config.toml
hidden_size = 256
init_std_up = 0.0256
warmup_steps = 200
MLP neurons of a small language model. Each row is named by its layer, matrix (up: input weights) and neuron, and shows model dimensions 16-207. Each number is 128 + 24 x the weight over its row's rms, rounded and kept within 0 to 255. Numbers have three digits each.
After each neuron's rows, "fires on" lists the tokens most often at its 100 highest values on Wikipedia text that the model never trained on.

L10.up427:138094121152132138133126142145135162114105175168091141172134102130150106153140155095124137068127144108147133167161161137115148138169156152140101134136101123120175122172166114156134092157115186131135118090123069139159142105104108149089080110148147090121102149133143166094154130074149113151126091127131120161134140109138075190130143077133104148124122110091131115166177130121148099132116080142104123108135120094163171094125117103085153117120116157143152118142155143133103133153121166119102116135103152125142130100096095106119111138117124108103118152119122162094152077138100104171
fires on: " th", "ir", "i", "em", "en", "r"

L10.up315:141131159126089172154060110138099118096151131101150100176122164161128098129126127116095153128168128164103142159111118121183124157120144136145136122061118140144101154116123133147113090122133116118114137091096093150140100091139147119131170085109181115127125121186120105133108127158118146129103140140100146133127167128145126139142120086140085092171089155127106106110129104108140121110125112078125144122064130163129140108118135152122133151106104131124141109097114084136119166156108143105141112134157108111186121092128123090102151146122130108133125134111141128179124101114158135123
fires on: "e", "he", "er", "es", "o", " and"

L7.up733:074132153129139144129140088142092109117157119135139112160175142101108144138170155122085153098149109116120187106118110129133154156044088129165111136111122096077119112150172176151135118089108111077108166096128146137116136152080122139118102102141133128083114153120083121085117184135116128164127149104094125114109123204123131126121116126144076110143131126145119142122141130084090117102127158133136144142123138111161110110139138123146107148122110166139147126135161125127112147172118119108134134127160106121161110130102105151137131146154134163168159117117138116124138096162162108117
fires on: "e", "ing", "er", "k", "s", "y"

L2.up685:099138112195141121115118131101095111160132149071087142126164077148126149140091105144125113159148127174136136105130122083138115124133142137132126130144154125156149133144130104100118113137123116145128133087130134142143138148113147132157151145157120141152112124146138124125084134158148113150127137128127124151135180123117097143096114139124111117128151100131097157100148111136090113149162126124135140149111113148103156136106123163164188137111161165155162100156102140133105133126139142174148159092113115089078139089088113153143130113113081101136120135137110135154108126130171129129
fires on: "n"

L9.up734:136104140134132137125064123111109142130112111129132086178134103124113093171117149158106121149133138142153117127070133112164163128099122123100097139130160149134093095120187127129063079124143101148143106142151123177125105119111115092149127089129114139126108140168145094131131122144115122127097106130098133094126139186175148125126144163158108086168108105136139107093164156118112133095143130145172089134113138112132104146137098131147155138150104096154121115128147157123103169157133135095137123123148103100118099116125157140122173137133175108120143138161150123118138105173111066135
fires on: "em", "er", "e", "ing", "es", "le"

L8.up117:162185138107100163142097131159146124132138155159065095148151147106095138122114119128115089152103062105118137116147143109154127125172138113139105154128122141154165125119125118119103132128122113130112112122144132149084094149184144149094088130153152139108149124181092145113117115142116110141142151167130102108091158130104133115143135122119104101096161151104110107143109133165134136084120120100137123151160169119099112147108133145119152179110132164147115122103123120121128139117122132144118144120149129174141151127082173115148111136107173109162141117123110114117098124188114086155
fires on: "f", "p", "t", "c", "i"

L9.up567:129094115082140106142117132138112123091083123089111119159160140124098119199101143163093115135172142121085124136127136129132137134150111120099117169131105124096096138146137156138111082114179112088143110161125113144150120095148147153153162178129145150137167096128140114141151123118149111127147130148085124118123144126163138122122063135155072141142126137131147169111144123102157148154113139101129152148136125099155114135100124097140088158130138144160091172096152152149070177122124123122155131119104108090116132139137116144115165170120110160164152123125103094125159126142130106102
fires on: "e", "d", "i", "le"

L8.up485:175149091109155118135127141115104164165100147140105075156107133101134103152121174148109103086124115106132123133145155122189076118123153149126123137132123168128165112136180115170107122113163151144099156100127139116113135113100161127175127107148126117088138135116133148138152123097165137120116095135104125092132133110179120118111147134098127116117120100093168103152112136140139099119118121132141093182136130151146111125139115112142134113110117136151106159130130176156099097165131176163146099106129113090151166074118081131144131130178101130134134148126149116136132094133110113113
fires on: "en", "em", "ow", "ec", ".", "or"

L7.up633:144122120120096104164136120071122135167122119138150112155112146087098112145123142153137128165065164135120145080066153161142120156111076134129149140147114165127122096129158128135151148132163111117116156130134145161120124110149102133089176143135145095107094120118119154090134174162124116128068109119138103075104108091145091141106139112137111151100115088117170141137142152136147146102130175154118119136145129138147099143163105148165181134124141144131090165166146165135116144101120122135103145115114117130126102134144101150144084113133148091105100092097122126130156120116125135139
fires on: "k", "b", "m", "s", "ing"

L7.up764:134111199122108073124119121105158122127131156137136107118117145082150157160146167125077158123123119102146136092093148160084107101120137119166121127123106154118142129129190141129081138159140117090117125098158134131145091129130130132158158139089111135133082130164137127104190100137126154104093129160143149125137184121133120134151167179090114133132125083141183123131123134140130134106095142126080099131127130107120117099145125138149148113106118113146091147142097139129068123090109093127096130128136138101145161125173068138131114177115168118120138132183114110140111103159119117153
fires on: "m", "\"", "y", "k", "er", "am"

L3.up580:094151166131149135153113101099126136145157131116105162168117118129073142159124124111122172170120097170157109094134135116133119121100098159129125147080139082120118117127138133131108143164115110131108135127116105093099161105107168135162078159140114130108135146127140111168117140122142062142182163118113113135138130134119136173135144087105158119093163122155113107082111159130123107111157135120157116145107135096116118106153111111090192150127156133128102149133122177107152111152095138170138165082136096108096164114117095108157104133125093090094122115153127130104140109125097113160
fires on: " on", "n"

L9.up177:110125092153180163108093113146138120181140162127153117157125107120100136104137157115089102167098091135123152118130132115137146135105115179115131140147086137134132142085139125133160124126147109171152142144155165115100143139107149120121131134101118100092126156155116060102144099068095105122137128102136147126176089088143153152093138139141178100088145136145161150130131123171131132102123173119171155116114161111147149102129118117134170118157137129124114134142104158123150149153137147114146132110160082134119108132075090088133136146126108145128111119132143075206111114160120131155
fires on: "t", "m", " G", "am", "es"

L9.up10:175158140125145157160116124125127088126105145168115103122113140127119131084124082124117114139109092125090116117136125117144112108120149175136131123127168143135127116139123083126119114131099094110165145179122128149043174124164183157131148123131139131118125130141096102139135113136138091122140145144172116140148147104122178119100141111138134126129157162140072142087168117189159113101146115085161125153177166117147130116134109136118086147114102148158101150172133151131127187115121112076121121119133105142107109138116119162148119148130093126133125123144140070169150133117103125120
fires on: "c", "t", "e", "m", ","